From a checkpoint of a small transformer trained on Wikipedia.
Size: 18 layers, width 160, vocabulary 1024, 5.34M parameters.
Architecture: RMSNorm before each block, rotary positions, untied embeddings, normalized queries and keys.
Training: a variant of Adam for these matrices, 326M tokens.
MLP neurons of a small language model. Each row is named by its layer, matrix (gate and up: input weights; down: output weights) and neuron, and shows model dimensions 32-95. Each number is 128 + 24 x the weight over its row's rms, rounded and kept within 0 to 255. A neuron's up and down rows have the sign that makes its largest values positive.
Before each neuron's rows, "fires in" lists the words (lower case) most often at its 100 highest values on Wikipedia text that the model never trained on; "fires before" lists the tokens most often just after its 100 highest values on Wikipedia text that the model never trained on. A number after a token or word is its count.

fires in: "december" 23, "october" 22, "justice" 10, "lawrence" 6, "november" 6, "march" 5
fires before: " " 51, " |" 6, " of" 6, "," 5, " &" 4
L4.gate429 [160  92 123 108 139  88 122  85 153 127 117 133 152 146 107 160 105 127 168 133 131 126  78 190 130 123 144 114 127 112 163 119 111 154  96 156 111 107 154 104 114  95 113 107 153 107 145 151 131 104 149 139 124 120 157 152 122 140 145 140 146 117  81 151]
L4.up429 [141 116 127 138 129 128 118 101  95 154  93 140 126 144 153 105 165 122 120 130 152 164 144 126 141 142 144 113 102 135 138 128 110 127 135 107 137 125  93 145 150 133 139 127 129 104 143 143 122 132 110 124 145 159 112 137 133 117 132 184 129 120 130 152]
L4.down429 [139 115 124 128  82 134  81 130 130 116 189 160  82  74 131  81 103 132 152 155 119 115 139 122  90  91 137 136 176  97 129 144 106 130 183 131  93  74 153 132  70 142 114 139 131 107 134 122 111 105 122 138  95 139  92 117  95 163  91 142 117 111 149 122]

fires in: "2022" 17, "2024" 16, "2020" 14, "2023" 11, "2021" 11, "2025" 6
fires before: "2" 17, "4" 16, "0" 14, "3" 11, "1" 11, "ing" 7
L3.gate86 [123 139 101 129 118 134 106 140 125 148 129 127 131 131  80 133 127 127 195 131  94 124 123 127 133 131 167 102 126 187  99 143 103 134 130 134 119 165 136 130 110 123  77 130 131 158 126  95 123 129 167 152 119 128 122 115 119 130 132 125 129  90 165 152]
L3.up86 [135 115 102 124 100 108  88 164 130 179 126 128 131 123 130  92 124 124 164 127 133  87 125 132 113 126 125 160 129 112 148 167 128 140 131 112 123  99 133 123 141 135 221 130 129  77 128 161 126 117 127 134  86 116 137 112 128 129 121 115 131 125 133  65]
L3.down86 [120  97 146 125 132 126 146 118 141  82 180 185 103 149 129 129 132 101 145 141 133 133 133 108 140  76 143 162 105 144 131 159 108 106  90 114 170 149 135 197 149 114 123 149  86  89 122 135 129 137  97 105 148 101  83 117 163 111 136  93 137  91 141 125]

fires in: "january" 30, "july" 24, "february" 9, "june" 6, "december" 4
fires before: " " 72
L3.gate6 [176  79 112 127 135  81 145  89 126 102 134 127 123 131 109 147 128 127  74 124 120 132 133 128 127 134 118  79 129 165  98 120  86 162 127 180 148 153 121 126 131 129 115 127 133 150 125  67 125 149 143 123  21 162 131 112 127 124 143 147 127 166 134 220]
L3.up6 [ 99 177  95 125 129  93 136 101 125 181 125 127 124 126 209 175 128 123 144 128  97 136 120 134 139 132 159 121 123 133 167 135 153 109 125 108 134  97 134 126 116 130 102 128 119 169 132 182 132 150 146 121 129 137 129  91 124 124 184 126 133 116 122 140]
L3.down6 [153 130 122 167 147 117 145 144 144 121 139  92 130 146 101 112 112  97  72 138 148 134 120 153 124 109  85 133 120 143 141 124 103 142 149 160 124 146  95 141  99 153 100 117 121 134 164 144 109 172 125  78 162  88 108 120 117 223 128 113 149 127 142 127]

fires in: "championship" 20, "during" 11, "president" 9, "professional" 6, "championships" 6
fires before: "hip" 26, " the" 12, " B" 5, " of" 5, " f" 4
L2.gate341 [144 129  93 117 119 145 131 106 119 140 127 132 108 126 124 144 122 118 114 113 111 125 124  99 114 120 129 121  52 132 118 144 138 127 115 131 140 126 140 131 103 113 101 134 113 124 124 127 121 125  93 127 149 113 190 133 123 106 144 147 115 115  47 114]
L2.up341 [ 88 140 115 118 114 146 127  90  86 160 118 128 116 132 109 142 133 120 122 113 141 126 132 168  93 131 149 145  66 119 147 122 133 140 122 137 133 134 124 123 146 129 121 131  94 123 131 132 156 138 132 131 136 118 181 124 104 119 124 114 124 140  82 141]
L2.down341 [121 138 126 165 116 152 156 117 142 175  94 166 127 132 117 153 131 151 137 139 121 114  47 120 120 154 152 155  63  71 129 114 109 107 137 115 131 131 119 102 174 176 141 116 132 153 139  94 128 126 116 178 135 137 114 126  83 122 129 141  76  82 142 133]

fires in: "in" 41, "institute" 10, "inc" 7, "international" 7
fires before: " " 21, "st" 10, "c" 8, "tern" 8, "v" 5, " ad" 4
L7.gate432 [148 131 104  96 107 114 141 171 120 164 115 140 134  95 178 106 117 114 148 143 159 138 131 112 158  93 118 176 174 164 150 122 113 117 132 154 149 120 120 153 140  86  87 136 172 109 112 139 141 114 123 133 172  99 121 130 113 124 117 164  95 125 145 124]
L7.up432 [177  99 173 133 108 137 153 131 148 130 126 112 157 130 131 101 114 123 123 124  52 129 104 160 130 138 133 155 111 151 102 153 180 119 156 127 131 105 164 112 152 142 163 134 124 162 146  87 170 119  54 166 112 120 105 138 158 131 126 133 134 136 155 135]
L7.down432 [100 127 137  99 150 157 136 118 129 110 137 132 126 106 164 137 136 112 118 123 161 116 128 150  96 128 149 120 133  76  51 118 129 119  63 136 132 150 139 150 129 135 133 152 121 104 155 103 117  97  74 142 138 120 122 125 148 127 160 104 128 114  81  97]

fires in: "1993" 14, "1995" 14, "1998" 12, "1994" 11
fires before: "3" 14, "5" 14, "8" 12, "4" 11, "0" 10
L2.gate166 [146 106 126 121 130 144 162 126 160 130 123 125 116 113 127 119 109 120 109  87 130 122 141 151 126 119 117 136 208 156 147 106 167 145 123 121 139 138 135 136 120 128 125 130 129 134 146 123 132 133 142 118 130 146 152 135 112 126 133 128 127 135 173  96]
L2.up166 [ 92 134  98 126  99 157 144 105 123 143 141 137 144 120 113  84 128 129 126 133 140 122 130 152 128 149 128 120 219 128 124 148 119 136 135 111 138 123 144 134 103 116 134 125 125 149 121 149 189 126  70 132 152 119 116 119 121 123 122 118 133 130  96  89]
L2.down166 [125  95  94 141 137  81 132 135  97 132 128  56 107 105  88 108 123 142 157 176 150 166 133 154 120 101 116 113  94 178 115 138 106 116 114 152 121 112 112 109 133 123 146 114 123 125 112 132 132 124 129 126 110 122 122  88 131 158 137 113  97 157  74 140]

fires in: "2022" 13, "2024" 11, "2025" 10, "2023" 9, "2020" 7, "2021" 7
fires before: "2" 13, "4" 11, "5" 10, "3" 9, "0" 7, "1" 7
L6.gate289 [140 127 111 122 123 141 103 153 126 159 157 130 137 130  69 114 119 133 139 123 128 151 164 182 145 144 132 130 162 102  98 126 133 124 111 110 130 134 155 123 169 161  81 149 138 128  88 141 125 130 179 132  84 107 142 125 123 111 169 152  93 149 149 110]
L6.up289 [103 172 135 117 110 155 134 105 120 136  71 125 101  81 107  98 142 132 128 157 144  98 149 136 144 134 126 136 130  78 104 137 153 112 126 110 144  97 151 120 113 111 131 135 128 170 127 111  98 128 114 107 155 129 137 131 155  89 115  81 126 108 157 116]
L6.down289 [149 109 155 138  93 115 126 152 128 180  83 151 130 111  73 193 111  92 117 153 157 129 124 124 128 135 122 161 121 126 132 149  76 132 149 159 100  70 120 115 135 110 116 154 138 141 114  87 177  92 143 128 112 145 100 148 117 141 118 137 109 107 110 111]

fires in: "january" 14, "february" 11, "october" 11, "may" 10, "june" 7, "september" 7
fires before: " " 63, "." 6, "," 4, "ing" 4
L9.gate321 [112 105  96 165 121 152  88 167 149 175 140 157 141 166 136 153 164 126 170 120 131 160 151 153 129  87 104 177 134 122 151 138 128 143 123 103 121 136 155 115 143  99 120 164 152 180 122 129 123 153 141 127 114 151 121 128 159  95 152 154 137 144 142 149]
L9.up321 [160 152 101 139 145  93 108 154 122 126 143  77 105 127 150  92 111  99 111 122 150 125  89 108 180 121 133  89 105  89 121 117 125 112 141 107 127  95 179 142 113 129 109 116 123 111  97 168 115 125 109 137 115 117 107 104 193 143 145 155 151 139 105 136]
L9.down321 [136 146 105 167 152  94 147 119 110  91 137  75  95 163 146  84 106 155 131 102 113 129 140 154 120 135 113 123 138 130  93 102 160 112 142 126 139 152 106 107  95 106 152 171 138 147 137 141  80 139 155 137 107 110 120 137 151 135 168 160 115 156 111 140]

fires in: "while" 33, "where" 27, "but" 12, "whose" 4, "white" 4, "when" 4
fires before: "ile" 33, " he" 6, "ose" 4, "ite" 4, " she" 4
L2.gate428 [131 146 174 107  97 117 126 143 130 124 112 155 132 116 156 116 127 123 119 141  91 135 125 123  71 145 118 138 115 101 154 118 151 111 140 122 123 145 135 124 114  80 100 102 125  94 136  91 116 119 111 126  88 159 163 144  92 137 179 120  99  82 125 134]
L2.up428 [140 163 165 117 109  91 100 143 115 119 138 140 128 122 124 106 148 141 104 143  81 126 134 110  78 158 115 128 130  89 172 107 150 127 159 125 115 121 153 118  91  81 140 107 136 125 120  85 133 117 103 112 102 149 132 175 115 140 152 105  72 102 137 105]
L2.down428 [102 155 149 103  91 128  91 148 100 134 113 150 122 104 144 105 112 133 110 144 100 109 107 132  76 135  88 143 116  71 121 112 152 107 149  72 114 148 130 102 129  79 119 100 111 100 143  92 124 102 100 109 104 161 168 150 120 119 137 109 118 128 138 138]

fires in: "in" 47, "international" 11, "institute" 9, "inc" 6, "1973" 5
fires before: " " 22, "tern" 12, "st" 10, "c" 8, " the" 8, "v" 5
L3.gate166 [121 136 159 127 131 111 144 103 126 130 129 128 129 127 108 178 127 133 202 135  75 106 131 136 132 128 108 105 129  95 145 143  34  99 125 104 115 171 137 123 107 117 165 130 130 120 125 129 131 150 154 141 172  61 125 120 129 130 162 143 130 191 116 162]
L3.up166 [182 148 117 129 200  95 215  77 129  95 130 127 132 125 154  67 126 130 156 124  22 141 130 128 131 123 120 164 126 124  92 146 157 117 126 178 146 138 135 129 134 130  90 130 127 138 129 159 128 150 155 145 109 165 122 170 127 125  89 106 134 107 131 131]
L3.down166 [113 143 104  57 140 107 122 162 150 135 141 124 131 119 134 177 131 133 136 114 149 106 132  87 127  85  65 101  85 139 143 141  77 105 118 121 133 147 111 129 140 101 125 165 122 109 129 111 134 118 101 106 115 186 143 142 140 141 147 127 161 149 179 121]

fires in: "county" 17, "country" 16, "andrew" 7, "anderson" 5, "different" 4, "victory" 4
fires before: "y" 20, "ry" 16, "re" 13, "erson" 5, "or" 4, "ory" 4
L6.gate346 [117  97 129 142 127 119 163 115 146  92 122 126 167 110 124 124 136  98 126 134 117  97  97 121  93  82 168 156 156  86 186 137 119 131 107 103 108 111 150 119 144 131 129 138 118 129 169 126 142 129 193  99 107 125 107 114 153 160 139 148 108 163 135  88]
L6.up346 [151 126 140 138 126 123 101 119 117 143 125 132 123 134  69 144 151 119 103 134 133 124  64 155 113 138 133 171  65  93 113 130 167 107 108  96 154 122 137 175 135 147 132 131 168 124 143 128  99 140 127 116 112 137 136 132  97 118 117 149 153 143 124 160]
L6.down346 [123 130 120 115  98 108 158 145  99 139 112 147 121 120 130 132 123 120 130 130 121 107 141 145 143 126  94  89  93 140 107 139 130 128 126 146 173 162 150 126 197 179 165 117 114  86 132 113 143 127 137 170 136 181  75 108  91 124 118 174 102 142 114 130]

fires in: "january" 33, "february" 18, "december" 18, "event" 6, "april" 5, "october" 4
fires before: " " 76, " on" 5
L4.gate273 [144 127 135 117 144 138 148 121 184 108 128 106 124 164 182 126 131 119 175  98 133 121 123 121 164 108 124 143 134 136  81 113 134 157 127 148 115 181 151 146  95 132 109 119 118 129 144 124 146 111 165 140 126 128 140 119 131 109 152 136 109 157 115 165]
L4.up273 [154 134  88 122 119 113 114 120 127 182 113 130 132 153 132  94 126 132 165 137 124 110 154 132 160 127 153 115 130 137 130 114 101 116 125 112 143 138 182  82 149 111 130 123 178 120 148 150 158  84 119 118  95 121 128 158 130 122 164 115 127 160 123 185]
L4.down273 [104  94  91 127 165 149  92 172 110 150 144 108 109 101 156 106 105 133 154 141 125  93 111 134 161 110 128 146 123 117 152 144 128  99 104  94  87 148 131 116 138 136 141 123  71 132 108 154 145 116 110 123 114 129  87 144 111 108 136 118 120 124 122 127]

fires in: "2013" 14, "2015" 12, "2016" 12, "2011" 11, "2010" 10, "2018" 9
fires before: "3" 15, "6" 13, "5" 12, "1" 12, "0" 10, "8" 9
L4.gate163 [143 144 114 124  95 131 102 132 114 111 124 138 135 148 132 101 142 120 181 124 143 133 181  77 125 142 161  89 140 139 101 110  96 126 133 138 120 103 136 131  96 132  95 131 173 155 110 133 142 116  99 148  87  90 148 152 152 173 113 134 129 140 117 149]
L4.up163 [115  65 104 133 139 135 159 132 157 121 109 137 112 145 106 123 149 179 173 110 125 109 171 110 158 119 140 152 112 113 144 108 116 128 133 112 158  95 136 135 138  72 136 121 129 148 133 159 130 124  81 116 128 101 100 120 164 115 100 152 140 143 126 160]
L4.down163 [141 130 140 101 113 148 124 141 114 152 119 149 112 117 116  90 167  90 164 140 114 150 139 151 117 132 136 104 167 123 135 118 106 100 129 164 141 153 138 122 119 101  98 118 167  77 114 123 143 135 154 129 130 168 105 158 140 154 110 133 101 123 111 108]